config = dict(
    intermediate_size=512,
    learning_rate=0.00184,
    doc_mask=True,
)
MLP neurons of a small language model. Each row is named by its layer, matrix (gate and up: input weights) and neuron, and shows model dimensions 160-255. Each number is 128 + 24 x the weight over its row's rms, rounded and kept within 0 to 255. A neuron's up and down rows have the sign that makes its largest values positive.
After each neuron's rows, "fires after" lists the tokens most often just before its 100 highest values on Wikipedia text that the model never trained on.

L6.gate279 [128 146 147 128 104 169 127 101 128  98 106 124 155 128 140 134 173 150 123 122 126 121 191 105 156 133 127 125 112 110 120 158 144  85  87 122 139  98 123 120 111 162 111 124 140 141 122 158 126 128 150  81 172 131 134 116 118 104  86  83 150 145 121 142  87 164 141 171  86 130 134 122 190 128 115 103 168 168 123 125 116 126 119 113 131 127 146 143 136 157 142 175 120 102  96 150]
L6.up279 [127 107 165 139 107 148  87 156 129 104  92 136 143 102 147 161 135 148 115 158 140 192  96 105  94 127 138 125 138 143 153 139 116 134 124 107 133 142 184 119 143 122 141 119 145 150 140 182 119  84 137 110 122 115 131 113 109 148 136 111 132 137  73 105 114 118 136 111 102  62 110  68 139 104 158  96 128 121 141 105 138 148 125 145 117 157 140 160 142 136  98 146 111 105 147 168]
fires after: "(", " ", ", ", "his ", "in "

L6.gate328 [145  80 112  72 135 126 150 111 140 128 144 176 123 141 108 140 102 133 114 101  91  93 117  93 115 149 161 135 128 141 127 151  97 153 164 143 119 154 129 101 131 144 106 117 118 166  91 135 151 133 137 117 144 138  73 120  88 109  97 112 153 147 132  66 115 122 149 123 109 129 168  92 154 127 150 155  74 109 150 143 132 107 130 138 161 141 103 146 121  78 103  99 112 175 144 121]
L6.up328 [137 132 118  92 124 118 166 137 109 106 157 121 121 106  88 127 156 186  84  85 126 128 144 144 131 120 129 141  85 134  94 107 118 137 173 135 150  90  57 147 127  86 119 126 105  85 123 107 145 150 130 143 161 129 109 155 124 121 115 121 110 155 138 156  72 171 131 129 122 170 148  86  83 123 121 139 118 118 101 130 113 127 159 135 135 150 131 114 134 125 139 151 151 111 155 185]
fires after: "| ", ".", "+"

L6.gate496 [147 112  88 144 143 136 165  95 124  83 129  87  94 137 107 155 117 142 153 176 138 157 123 102 108 139  74  88 143 132 111 110 162 114 141 108 120 182 127 151 151 129 154 169 113 111 144 131 150 118 133 158 136 113  99 135 143 113 149  99  65 136 151 149 150 155 149 122 128 165 114 151 112  74  98 146 121 121 113 107 134 126 164 144 107 136 114 153 121 123 130 145 146  67 110 137]
L6.up496 [149 155  68 158 114 131 123 114 106 123 102 107 145 121  96 147 114 166 127 181 131 136 132 206 115 109 148 127 121  71 140 125 140 158 134 105 156 109 103 120 150 131 158 100  92 109 141 138 167 139  95 144 136 145 106 115 147 115 150 169 130 110 121 147 122 139 104 147 140 173 170 168  98 133 157 141 168 124 138 108 152 166 170 131 111 134 163 120 144 134 153 120 159 136 123 128]
fires after: "-", "most "

L6.gate93 [169 143 120 140 169 144 129 126 108 146 119 140 109 131 144 112 100 127 150 142 129 124 144 153 152 130  91 143 115 122 118 181 167  81 136 106 108 116 134 134 114 122  84 123 129  89 159 152  95  98 146 130 124 109 121  95 117 156 141 135 108  89 169 160 134 192  95  99 139 102 191 148 138 123 114 106 133 133 168 167 113 146 107 145  66  95 119 102 101 154 139 147 162 140 136 120]
L6.up93 [167 148 157 105 107  79 158 123  88 148 118 137 153 103 117 162 106 156 120 125  88 157  82 146 101 139 157 144 106 117 135 186  89 142 135 134 101 153 118 171 135 115 168 159 122 112 105 135 138 160 170 141  94 134 115 149 105  82 144 109 115 103 111 120 134 122  99 122 140 146 119 155 128  98 186 121 123 120 147 137 130 190 157 164 132 133 111 130 149 152  98 161 144 159 108 151]
fires after: "S", "United ", "°", "\\"

L5.gate337 [132 128 111 135 140 154 116 121 149 147 143 125  92 137 121 112 135 131 104  87  97 134 132 153 129 118  43 111 140 144 133 159 126 121  78 105 107 133 131 102 157 136 105 140 159 143  75 131 162 116 175 186  99  86 174 100 112 176 114 107 169 128 130 123 129 118 146 142 145 173 178 116 102 125 149 109 164 142 126 115 158 132 142 141 159 104 127 128  97 122 145 135 127 175 169 168]
L5.up337 [ 73  83 139 125 151 166 116 103 111 164 156 180  98 146 153 112 106 155  72 111 116 154 101 156 105 138 110 113 121  87 128 144  84 127  91 139 127 162 135 111 108 144 103 112 152 130 146 148 138  84 112 142 123 126 168  94  88 162 105 149 135 118 144 155 105 121 129 109 107 105 126 114 116 129 118 114 135 124 147 101 126 140 121  86 166 113 146 165 120 147 175 100 153 143 138 118]
fires after: "| ", "x "

L2.gate4 [105 120 108 144 148 124 172  90 135 110 147 106 149 149 130 106  83 139 171  79 114  95 134 179 134  83 133 142 119  84 114 122 135 109 114 102  83 134 142  91 140  84 152  99 138 128  94 107 114 113 175 182 108 147 113 138 130 117 132 139 136 131 181 108 127 146 112  96 107 150 156 129 121 117 133 133 145 127 150 178 139 128 121 103 139  84 129 109 129 125 168 132 152 116 181 157]
L2.up4 [110 127 136 156 132 123 110  72 162 131 125 128  65 143 110 123 148 132 145  92 124 100 159 127 131  94  82 162 144 126 112 142 101 151 154 125 157 153 128  81 135 155 132 107 105 113 103 115 118 127 175  95  91 155 133 138 118 185  96 107 160 120 156 141  98 131 160 122 177 120  80 146 114 108 125 145 168 148  83 123 127  66 130 142 115 106 125 122 100 152  94 120  98 140 111 143]
fires after: "| ", "Total ", "- ", "formal "

L7.gate48 [133 118 136  86 106 148 139 129 176 166 133 141 130 130 115 118 120 113 146 110 129 104 133 132 141 150 153 184  99 187 142 135 167 142  88 153 126 124  80 123 132 139 115 142 144 137  89 124 154 130 152 161 102 160 124 105 142 140  74 137 121 148 126 122 142 133 114 146  79 163 102 144 191 150 157 171  95 140 119 119 138 155 157  97 117 158  78 136 118 144 107 112 158 109 163 121]
L7.up48 [127 101 133  65 170 149 139 144  88 127 139 112 120 133  87 132 141 127 162 109 149 134 126 118 128 102 137 111  89 134 115 101 143 126  92 118 118 134 133 153 107 134 126 116 135 173 132 105 144 109 114 147 116 132 125 120  83 126  95 146 124 121 135 134 136  84 103 131 116 103  94 108 122 114 105  89 146 157 126  87 117 159 100 110  88  86 147 142 158 132 123 120 119  92 113  70]
fires after: "In ", "in ", "summer ", "3", "end ", "13"

L4.gate375 [162 134 131 155 166 162 151 153 121  81 106 120 107 137 142 125 160 156 103 145 118 108 147 130  99 144 156 119 164 133 147 121 165 114 118  94  84 169 139 125 154 114  82 163 153 121 124 117 163 105 105 154 146 115 111 103  88 141 108 116 109 140  95 120 119 127 140 137 124 145 163 145 136 115 100  98 134 167 143 118 165  99 138 155 137  93 118 117 106 170 153 152 132 104 118 162]
L4.up375 [133 122 140 178 103 146  87  74  82  85 135 116 127 118 149 146 101 126 132 157 130 102  88 139 125 113 110 105 130 127  87 134 102 138 110 124 133 120 134 136  92 141 137 144 129 107 109 150 178  98 157 133 113 126 110 119 104  83 145 201 141 121 129 171 128 128 172 166 122 115 104 148  87 141 127 125 160 104 125 124 149 109 147 126 162 143 172 132 112 101 136 111 144 109 118 166]
fires after: "Al", "L"

L7.gate134 [155 139 133 117 138 119 116  87 137 156 133 138 136 169 115 151 115 117 156 156 159 152 104 136 139  89 114 126 131 117  97 118 128 127 134 149 134 156 117 170 134 134 120 128 134 120 138 147 117  85 113 153 105 125 117 101 123 164  93 126 134 112 141 166 109 147 133 117 118 125 164 172 128 106 123 116 142  86 139 146 152 109 123 119 103 110 136 136 115 160 127 107 101 103 119 172]
L7.up134 [116 101 132  96  95  94 105 122 130 116 101 154 160 165 143  97 157 113 134  94 105 111  82 130 162 120 116 155 160 124 153 162 125 120 144 143 132 115 100 121 113 101  89 120 113 123 106 108 118 112 127 101 148 107 156 117 169 158 123  97 181 127 151 125 103 177 140 134 107 114 121 158 135 141 139 106 119 131 115 102 152  66 146  74 125 169 123 110 155 147 162 108  80 115 113 139]
fires after: "\n", "in ", "==", "In "

L5.gate403 [ 89 123 113 140 143  93 122 119  74 155 118 132 159 136  91 118 146 105 115  95 100 156 157 118 121 155 133 127 135 116 171 168 105 123 118 118 105 103 155 127 122 109 116 136 137  97  85  86 101 129 138 107 164 108 128 115 116 109 147 128 125 122  94  92 138 117 157 123 106 141 131 123 163 139 115 109 123 113 157  88  95 179  73 138 117 151 106 124 151  90 149 112 169 123 118 109]
L5.up403 [ 99 135 111 152 108 143 156 147 130 149 116 138 134 144  83 119  76 133 135 130 131 140 133 142 131 150 129 120 152 123 124 163 132 108 161 142  85  79 137 133 136 124 117 110 105 137  86  96  97 131 138 113 154 134 152 103 149 126 126 134 143 104 110 104  95 118 123 123  98 149  76 135 115 111 108 129 183 126 152 123 109 130 120 164 131  98 137 120 143 121 135 104  94 122 101 191]
fires after: "| ", "Br", "Soph", "; "

L2.gate345 [123 109 134 166 125 120 151 158 108 154 128  99 118 140 171 134  96 145 144 121 121 137 155 150 140 159 117 157 163 131 148 125 138  81 134 116 133 173  94  76  89 141 136  93 173 169 146 131 117 148 141 110 159  91 141  98 152 114 146  98  92 118  94 111 151 168 152 106 137 132  83 138 169 135 118 139 180 167 194 149 125 122 142 141 141 136 139 113  90 105 134 116 135 139 138 122]
L2.up345 [105 109 148 134 123 135 137 112 102 142  97  85 130 197  94 124 102  93 145 123  88 146 155 143 138 101 147 124 166 114 128 125 166 101 103  89 137 144 140 180 126 143 124 151 113 129 134 128 121  91 163 118 133 112 139 114 139 134 159 122 125 106  70 103 170 149 103 140 118  63 116 154 106 144 128 116  97 132 120 123 139 133 141 108 123 163 158 136 143  72 108 149 127  92 142 157]
fires after: "R", "T", "L", "(", "D", "Br"

L5.gate200 [150  80 158 177 123 127 145 108 103 137  90  92 169 193 121 170 118 131 153 136 141 114 111 142  97 157 111 138 169 117 168 152 110 105 130  96 106 163 147 149 125 105 125 119 122 134 116  78 129 156 100 115  93  65 128 105 146 127 120 115 129 149  96 111 163 152 126 138 111 139 129  78 107 114 125 116 143 150 118 108 136 151 140 139 114  84 108 145 101  99 115 166 123 125 121 139]
L5.up200 [155 111 106 127 146 141 164 141 125  87 136 151 132 115 157  90 151 124 117 165 121  86 110 137 159 115 112 133 159 133  93 132 135 162 104 168 108 147 144 112 154 122 166 168 111 112 124  99  59 130 112 137 118  87 136 147 114 147 113 123  88 112  97 116 128 112 121 131 121 128 140 145 143 126 146 148  84 157 132 106 135 122  93 114 122 178 105 144 132 104 122 126 120 113 130 146]
fires after: "200", "201", "202", "199", "197", "–"

L5.gate283 [140 161 134 121 171 144 153 114 159  96 112 162 100 135  91 117 119 134 129 105 143  95 136 141 127 100 109  77 184 116 120 135 166 171  78 120 149 126 141 130 129 109 140 129 130 141  76 117 104 121 128 188 149 133 154 150  80 109 112 126 142 117 147 127  78 147 151  83 112 113 138 152 127 146 102 139 138 102 114  95 115 157 102 114 137 118  87 142 140 120 111 156  64 137  98 175]
L5.up283 [132 142 147 133 104 129 133 135 140 122 114 123 110  93  97 132 132  99 133 122 188 119 136 107 155 118 100  95 115 134 127 113 148 125 108 147 148 171 108 115 138  91 149  75 121 125  52 183 128 124 122 149 140 133 151 130 133 103 120 118 174 149 171 133 117 126 129 133 154 169 146 139 132 144 105 144 173  68 157  91 115 116 123 129 141 133 107 139 117  85 166 110 102 113 143 162]
fires after: "| "

L5.gate60 [115 123 156  82 166 130 150  64 104 129 142 164 111 155  81 116 115 105 125 126  87 112 141 127 138 118 105 126 155 114 102 192 154 119 139 136 155 144 136 118 100 139 126 114 147 134 114 103  98  92 140 153 115 155 109 131 123 171 149 125 134 138 169 170 108 124 105 132 108 155 117 101 151 119 127 136 103 161 134 175 136 137  78 143  76 136 105 140 124 143 150 126 117 150 128 143]
L5.up60 [ 89 129 155 125 166 151 137  91 133 162 132 133 102 125  99 111  94 111 114 122  77 125 103 169 111  77 114 171 157 104 147 167 116 127 138 147 197 156 153 124 119 140 172 130 136 123 145 112 123 120 114 145 152 123 116 155 119 160 143 133 180 106 134 138 152 125  99 146 141 102 115 132 170  90 138 108 130 118  99 209 118 163 102 132  75 147 128 155 170 125 114 112 154 106 122  95]
fires after: "3", "(", "26", "1", "91", "4"

L6.gate455 [108 122 157  84 173 126 112 121 147 129 117 111 119 137 110 112 103 114 130 103 167 110 147  93 103 125 128 151 115  80 120  99 131 144 176 148 128 103  63 165  83 120  95 170 106 146  76 111 110  97  88 143 115 128 113 108 118 122  96 141 124 127 141 108 137 128 110 114 103 122  93 102 155 141 107  99 129 121 122 182  88 137 179 135 118 159 133 153 122 122 134  93  57 162 114 144]
L6.up455 [117  87 160 149 142 128 164 152 121 165  99 109  91 151  61 164 113 124  95 114  93 104  87 130 119 161 106 121 160  86 158 133 121 158 153 100 129 110 162  82 138  92 171 135 107 111  85 128 140  87 148 133 145 117 136 118 149 103 158 135 118 150 130 129 153 102 137 102  95  91 130 117 102 150 120 137 134 167  60  94 105 132 121 163 137 151 116 141 136 114 117 103 135 108  61 145]
fires after: "the ", "The "

L4.gate425 [141 145 108 108 106 105  96 150 160 114 149 110 121 140 148 139 133 115 156 107 160 120  90 123 201 120 122 126 157 129 133 112 106 115 163 131 114 116 122  87 143 119 148 125 157 146  99 106 142 162 118 130 139 175 104 161 121 136  87  67 145 105  70 103 141 126 158 143 104 123 142 134 106 119 154 130 172 103 146 130 123  94 137 129 140  94 116 103  90 128 123  98 131  99 137 150]
L4.up425 [117  96 155 121 131  90 100 134 114 133 127 132 105 112 159 146 185 133 103 140 132 130  87 116 108 153 163 110  80 144 123 106 110 101 127 143 152 164 139 151 120 148  99 183 180 116 120  89 101 151 147 141 116 129 115 184 119 102 117 129 172 154 141 143 108 102 125 132  90 131 135 140  86 120 132 137  89 124  84 137 128 118 122 132 109 133  93 145 158  90  99 135 139 124 142 135]
fires after: "198", "195", "196", "199", "197", "201"

L7.gate224 [176 116 124 106 134 124 153 131  92 156  99 102 156 108 103 129  77 103 149 113 162  50 169 141 176 158 133 146 135 145 123 147 140 126 106  99 154 125  90 159 128 106 126 158 137 109  89 125 114 148 135 113 112 132 140 151 164  87 141 165 120  86 124  86 119  90 145 126 102 162 137  74 130 127 154 136 117 107 105 113 102 132 130 147 170 107 130 157  86  96 134 139  89 133 149 159]
L7.up224 [121  99 101 112 147 133 170 129 138 121 119 115 133  83 126  93  86 156 156 107 109 130 132 173 125 142 152 143  88 140 173 140 156  88 144 143 132  96 114 116 114 124 126 148 100 126 115 130 120 144 117  76 134 126 128 136 107 141 164 115 155 128 138 132 131  95 124 110 135 136 131 104 139 141 158 119  81 137 119 154 153 137  93 130 119 196 117 127 182 143 161 161 136 102 137 180]
fires after: "| ", "°", "N "

L5.gate361 [106 154 157 135 146 161  94 100 102  88 114 138  82 122  85 146 121 132  96  87 109  82 128 130 114 116 125 116 162 130  98 160 156 152 154 154 124 160 138  93 146 151 160  92 139 135 102 142 101 118 104 120 102 118 129 143 132 136 127 115 126 121 159 147 124 148 107  87  96 179 106 165 179 153  90 129 138 140 133 130 110  78 116 145 144  95 139 149  75 135 160 122 102  96 105 131]
L5.up361 [102 163 170  93 124 156 136 138 129 151 123 111  89 119 108 161 148 122 120 123 122 139 152 158 151 135 145 138 139 137 181 171 125 152 158 145 137 123 135 121 136  99 180  91 103  98 124 158 137 156 130 124 132 158 109 149 133 116 107 148 123 120 139 143 135 121  94 115 188 143 138 120  98 103 135 129 109  87 141 142 116 111 180 168 108 134 132 122 128 146 167 142 115 120 142 147]
fires after: "| ", "the ", "G"

L6.gate173 [160  77  91 142 131 143  96 133 154 137 127 111 128 177 148 140 105 158 154 107 103 120 102 133 150 111 108 124 142 151 118 129 109 143 144  84 173 135 121 109 111 149 127 157 160 174  99 102 124 127  93 116 124 126 105 106 124 132 157 116 117 134  94 146 148 124 127 122 121 162  88  95 134 137 139 152 130 118 151 122 128 116  75 102 173 134 131 134 153 124 123 119 132 142  75 115]
L6.up173 [142 138  79 134 164 121 110 111 129  99 130 169 150 129 141 150  98 141 121 109 116 130 122 130 184 124 117 170 115  96 164 131 103 139 106 151 133 146 141 142 154 123 120  92 135 153 120 149 159 134  87 172 155 122 131 129 114  99 130 130 151 116 132 204 172  92  91 145 113 103 128 121  97  95 154 131 102 125 135 134 111 139 145 147 144 124 175 120 116 170  97 130  78 109 125 119]
fires after: "1", "2", "3", "6", "4", "0"

L7.gate195 [120 130 114 146 158 121 161  83 188 115 108 141 125 146 151 108 108 110 164 111  68 126 134 121 147 152 140 122 137 129 158 153 145 142 126 160  91  97 123 143 124 132 146 191 133 136 115 165 125 150 121 136 120 133  94 150 132 135 185 126 144 122 140  92 117 132 157 124 111 183 138 170 115 126 121 128 123 136 105 119 124 104  90 156 126 112 129 143 152 104  68  71  87 114 111 134]
L7.up195 [123  98  88 142 153  74 117 116 149 137 136 165 136 121 121 122 139 116 100 141 129  74  96 131 122 155 115  83 148 139 160 132 123 124 112 130 140 111 153  87 155 135 143 145 155 122 157 131  44 161 142 150 162 151 134 130 157 149 165 121 129 122  95 140 182 107 115  86 102 116 117 101 133 134 153 155 132 156 100 115 115 140 158 157 137 103 115 141 111 139 153 116 154 159 110 135]
fires after: "| ", "\n", "received ", "took "

L7.gate1 [139 130 112 129 137 138 128 113 160 134 119 124 138 106 161 124 144 127 167 115 133 110 130 108 146 116 114 124 155 117 165 124 143 131 105 102 155 129 147 106 106  90 138 138  97  79 157  89 119 143 148 107 110  82 136  94  85  90 192  65 157 140  97 164 156 115 135 118 132 144 114 126 113 107 122 152 136 107 146 143 131 151 113 149 146 117 109 151 163 110  97 144 136 100 143 199]
L7.up1 [159  89 110  74  96 140 104 105 164 170 122 129 149 127 104 103 159 151 138 147 119 122 119 145 159 128 160 144 119 109 150 127 105 157 113 128 141 120  87 142 142 121 180 122 145 120 144 159 106 112  98 170  81 131 148 135 167 161 110 137 148 146 117 129 140  94  81 121 124 127  75 107 155 141 157 115 147 107 105 147 136 124 139 156 141 157 121 116 115 136 153 143 124 128 129 119]
fires after: "in ", "University ", "In ", "the "

L6.gate475 [156 128 140  98 112  91 157 131 159 115  96 103 147 111 102 108 109 136 124 118 111 128 109 101 149 130 150 134 102 147 100 125 117 125 139 133 187 113 122 143 122 115 132 129 170 161 119 122 133 154 135 149 137 177 157 135 123 134 165  98 123 137 120 136 102 115 183 131 130 185 134 141 118 110 113 112  98  94 137  98 168 131 144 137  77 159 163  97 121  96 130  86 101  97 143 143]
L6.up475 [116  66  95 124 120 123  91 142 124 151 113 133 111 160 139 122  83  91 163 115 148 104 187 144 185  89 118 121 124 145 114 139 143 131 133 108 133 135 125 128  95 141 168 117 150 127 104 136 122 173 146 116 133 109 169 165 136 108 127 146 128  70 126 154 141 144  95 128 129 126 122 171 132 138 111 146 146 124 166 191 113  97 133 140 130  81 154 152 112 100 148 126 137 123 116 133]
fires after: "| ", "K"

L7.gate51 [140 108 136 107  72 133 152 107  99 119 140  93 156 117  80 177 129 134  93 141  99  97 162 108 135 148 104 117  80 137 116 139  71 161 131 163 141 120 153 134 111 122 125 105 135 177 139 107  83 137  80 110 114 142 111 156 119 154 112 147 120 105 145 143 152  95 148 143  84 151 116 134 158 138  81 115 119 126 146  97 143 124 121 119 122 101 129 150 117 123 100 119 137 141 148 125]
L7.up51 [115 107  72 136 114 156 142 110 153  98 132 166  99 136 118 122 145 137 149 124 111 120 133 161 119 179 156 159 131 122 119 123 142 130 136 120 101 131 124 182 139 112 172 112 104  84 141 106 143 125 128 148  94 124 152 151 149 141 137 136 112 117 139 141 143 153  86  91 109 145 113 135 167 189 125 160 114 118 151 169 120 106 136 145  99 111 140 142 122 101 108 125 120 146  97 129]
fires after: "of ", "one ", "some ", "series ", "number "

L6.gate238 [129 132 121 112 133 122 112 103 110 110 122 171 104 135 116 130 117 143 134 116 176 107 151 131 101 159 134 125 122 156 183 146 143 148 149 117 128  74 143 144 140 100  90 136 128 165  77  97 139 124 101 135 130 105 129 105 123 105 129 151 131 149 161  99 134 138 102 117 112 165 144 132 129 104  94 103 111 107 125 118 123 176 150 168  98 126 109 142 128 131 124 120 130 120 161 166]
L6.up238 [111 122 162 151 127 149 120 130 145 135 138 104 123 146 111 115 117 131 104 154 134 139  69 114 170  87 121 163 180 134 161 143 126 146 134 178 130 109 132 142 147 141 122 116 147 109  95  97 117 130 147 164 153 118  95 139 145 142 127 105 122 157 119 145 152  92  99 129 101 138 126  98 176 156 117 110 137 167  95 108 118 108 123 138 157 120 137 117 145 122  97  98  94 182 148 150]
fires after: "|", ")", "."

L2.gate37 [161 160 146 161 120 105 116 137 154 110 150 164 136 150  95 128 135  86 109 108 103 146 132 117 113 136  93 144 130 169 109  99 128 131  91 156 126 170 175 110 132 151 151 134 118 114  95 117 126 119 107 102 127 143 164  97  84 156 111 134  95 128 177 129 145 155 124 118  82 134 141 118 128 124 160  95  83 146 105 183 178 149 151  98 136 172 122 140 138 122 115 140 100 130  84 155]
L2.up37 [194 178 144 137 117  87 113 133 175 127 144 142 101 134 119 124 162 161 132  98 132 162 145  84  82  96 116 156 102 137 120  96 161 125 112 108 131 153 156 136 107 151 153 124 153 147 100  99 136 118 104 125 110 121 121 107  96 162 134 137 106 128 192 135 116 148 119 129 133 160 133 137 139  79 145  89 152 155 100 151 140 139 143 128 151 160 123 165 135 152 119 121  94 111  48 140]
fires after: "| ", "- ", ". ", ", ", "by ", "Rand"

L6.gate268 [122 140 134 152 185 138 129 128 111 129 119 109 121 155 150 145 161 111 179 155 130 106 150  95 144 140 109  98 161 103 163  99 145 114 159 158 122 113 139 135 147 158 141 111 151 131  96 119 144 153 147 136 169 129 125 155 131 129 147 158 137 144 104 156 132 128 110 145 100 109 148  98 105 114 113  82  88 122 104 156 129 127  92 142 114 111 129 148 118  83 147 104 144 149 138  89]
L6.up268 [100 168 189 112 128 113 189 110 128  70 127 130 107 113 138 112 120 106  91 119 134 138 165 136 134 145 119 121 158 101 115 168 145 127 138 136 142 106 117 146 151 186 116 157 132 161 164 125 106 143 151 100 152 141 103 116 118 116  77  82 152 113 109 121 107 141 132 105 150 165 118 122 147 112 104 148 129 156 106 107 125  97 102 149 164 141 155 144 129 129 164 124 106  90 119 182]
fires after: ", ", "A", "E", "eg", "N"

L2.gate278 [116 107 126 158 112 157 109 144 100  72  82 113 131 142 139 163  91 150 118 107 100 147 128 104 121 172 135  91 153 100 105 130 155 105 144  80 130 138 131 130 156  80  82 153 162  93 105 144 103 107 105 122 130 115 129  73 111 106 142 128 130 127 113  93 120 111 125 142 111 170 103 144 178 134 134 114 164 105 120  95 102 140 144 133 111 113 138 117 118 118 116 139 116 136 184 139]
L2.up278 [121 119 118 120 105 144  94 156 172 111 117 136 116 130 156  77  99  78 179  97  92 111 136 107 136 117  74 127 126 103 161 132 163 121 137 110 128  89 123 135 145 174 117 176 115 119 136 124 153 107  99 140 149 128 104 127 142 149  93 109 128 130 126 145 137 129 119 119  89  95 149 107 124 152 135 118  97  93  96 115 166 140 143 118 134 112 143 161 138 121 171 137 124 184 129 128]
fires after: "| ", "–", "R"

L5.gate276 [117 122 105 125 151 153 148 118 126 141 103  71 125 133  95 165 112 133 134 121 154 109 179 101 107 142 143 112 153 124 127 186 121 124 164 142 133 118 144 126 115 156 105 128 172 156  78 141 126  91 111 145 157 108 108 136 124 164 105 146 114 111 135  87 157 136 135  92  84 147 100 130 124 151 147 102 126 101 112 101 135 127 122 127  96 135 139 132 109 146 112 109 143  90 115 128]
L5.up276 [140 147 112 114 107 139 139 164 136 143 101 147 117  78 109 136 142  99 172 104 150 105 127 109  95 140 143 153 160 144 127 154 143 119 143 143 136  76 128 127 164 127 131 117 124  92 139 139 145 126 150 115 148 109  85  71 160 126 119 181  82 116 143 132  94 118 116 159 141 129  75 126 101 127 146  99 111 153 122 137 108  88 142 103  88 107 141 160 118 146 131 115 167 110 132 124]
fires after: "|"

L6.gate227 [142 105 121 130 127 118 149 129 168 133  95 127 129 103 139 139 145 159 110 125 171 132 189  95 171 137 110 118 127 151 171 114 140 114 125 147 146 111 119 178 136  88 146 149 131 137 151  76 142  81 147 119 131 134 135 115 118 106 129 143 175 110  93 121 152  83  80 129  97 141 115 147 122  98 142  96 109 105 139 164  89 142 139 151 156 127  89 104 104 110 110  69 168 145 111 109]
L6.up227 [167 185 166 118 100 179 133 118  73 146 132 132 122 121 106 150 110 162 112 119 133 120 167 125  89 137 108 150 139 123 162 170 137 113 132 141 136 103 117 140 137 143 133 105 176 144 161  95 142 119 109 115 171 151  57 164 139 148 112 152 139 108 132 154 140 124  71 120 131  99 121 137 123 135 124 140 123 137 138 156 121 113 101 124  73 147 153 114 111 152 142 112 115 129 129  98]
fires after: ".", ".\"", "\".", ", "

L5.gate300 [125 153 118 179  98 114 127 173  99 144 131 131 144 105 142 159  65 178 136 156 122 120 129 105 114 110  89 125 186 120 118 131 136 152 159  91 122 143 172 145 138 143 123 139 156 124 106 148 138  97 143 119 136 109 138 128 112 143 153 150 119 109 105 108 114 123 171 133 134 105 100 104 153  97 117 120 114 142 147  97 178 159 100 136  85  81 127 110 151 119 128 119  93 115 135 145]
L5.up300 [112 110 136 169  97 136 131 121 173 190 130  86 104 141 113  91 129 144 160 164 107 111 157 100 127 141 128 135 159 107 126 142 150 109 159 111 125 142 153  78 151 120 122 191  81 129 102 151  98 147 173 134 126 153 174 104 160 110 106 135 150  93 118 160 110  87  84 138 129 150 137 115 115 124 109  98 153  76 140 132 141 123 138 130 112  77 100 171 141 155 163  95 163 113 117 114]
fires after: "| ", ".", ",", "400 "

L6.gate113 [ 89 136  78 145 112 139 118  95 155  90 127 125  98 152 136 152 157 121 113 122 151 136 106 173 136 127 160 129 118 121 112 136 128 125 123 145  88 147 133 142 160 104 117 121 137 109 141 111 114 154 123 130  97 125 159 153 196 159 134 114 151 119 114 159 153 124 117 144  98  77 135 139 113 143 100 152 100  99 110 141 143 118 142 137 108 104 142 129 114 131 127 114 123 121 158 143]
L6.up113 [104 151 139 151 127 119 146 116 129 133 137 149 112 101  86 179 159  89 155 119 110  90 103 158 109 104 129 122  94 104 116 147  63 163  95 149 132 137 154  85 118 142 113 121 114 145 106 165 119 111  87 120  88 121 150 120 125 166 148 169 145 114 173 137 197 115 133 115 151 121 158 104 135 173 144 152 148 119 147 126 123 151 113 148  95  96 125 129 129 144 115  89 168 142 128 123]
fires after: "the ", "-", "bigg"

L7.gate181 [110  86 126 105 155 164 121 113 123 130  85 106 128 127  74 141 136  90 132 118 138 139  94 148  74 105 136 135 145 162 104  96 116 113 168 137 115 144 147 154 137 143 138 114 146 139  81  84 123 160 101 123 144 165 103  85 148 170 132 141 140 140  94 140 148 159 193 132 116 114 123 144 146  81 141 124 132 170 126 110 100 150 136 117 108 161 102 128 135 137 138 111 117 107 142 170]
L7.up181 [170 126  79 129 131 102 151 110 117 121 137 138 132 126  97 156 154 149 160 148 128 175 106 155 127 142 137  90 124 118 102 118 137 144 115 109 121 133 152 120 142 168 144 120 126 126 135 120 155 146 164 146 128 139 112  89 114 113 164 101  89 165  86 142 157 106 170 140 131 140 103 108 173 128 166  99 140 131 137 104 135 175 155 128 110 130  81 173 152 148 107 125  87 104 158 103]
fires after: "in ", "In ", "the ", "during "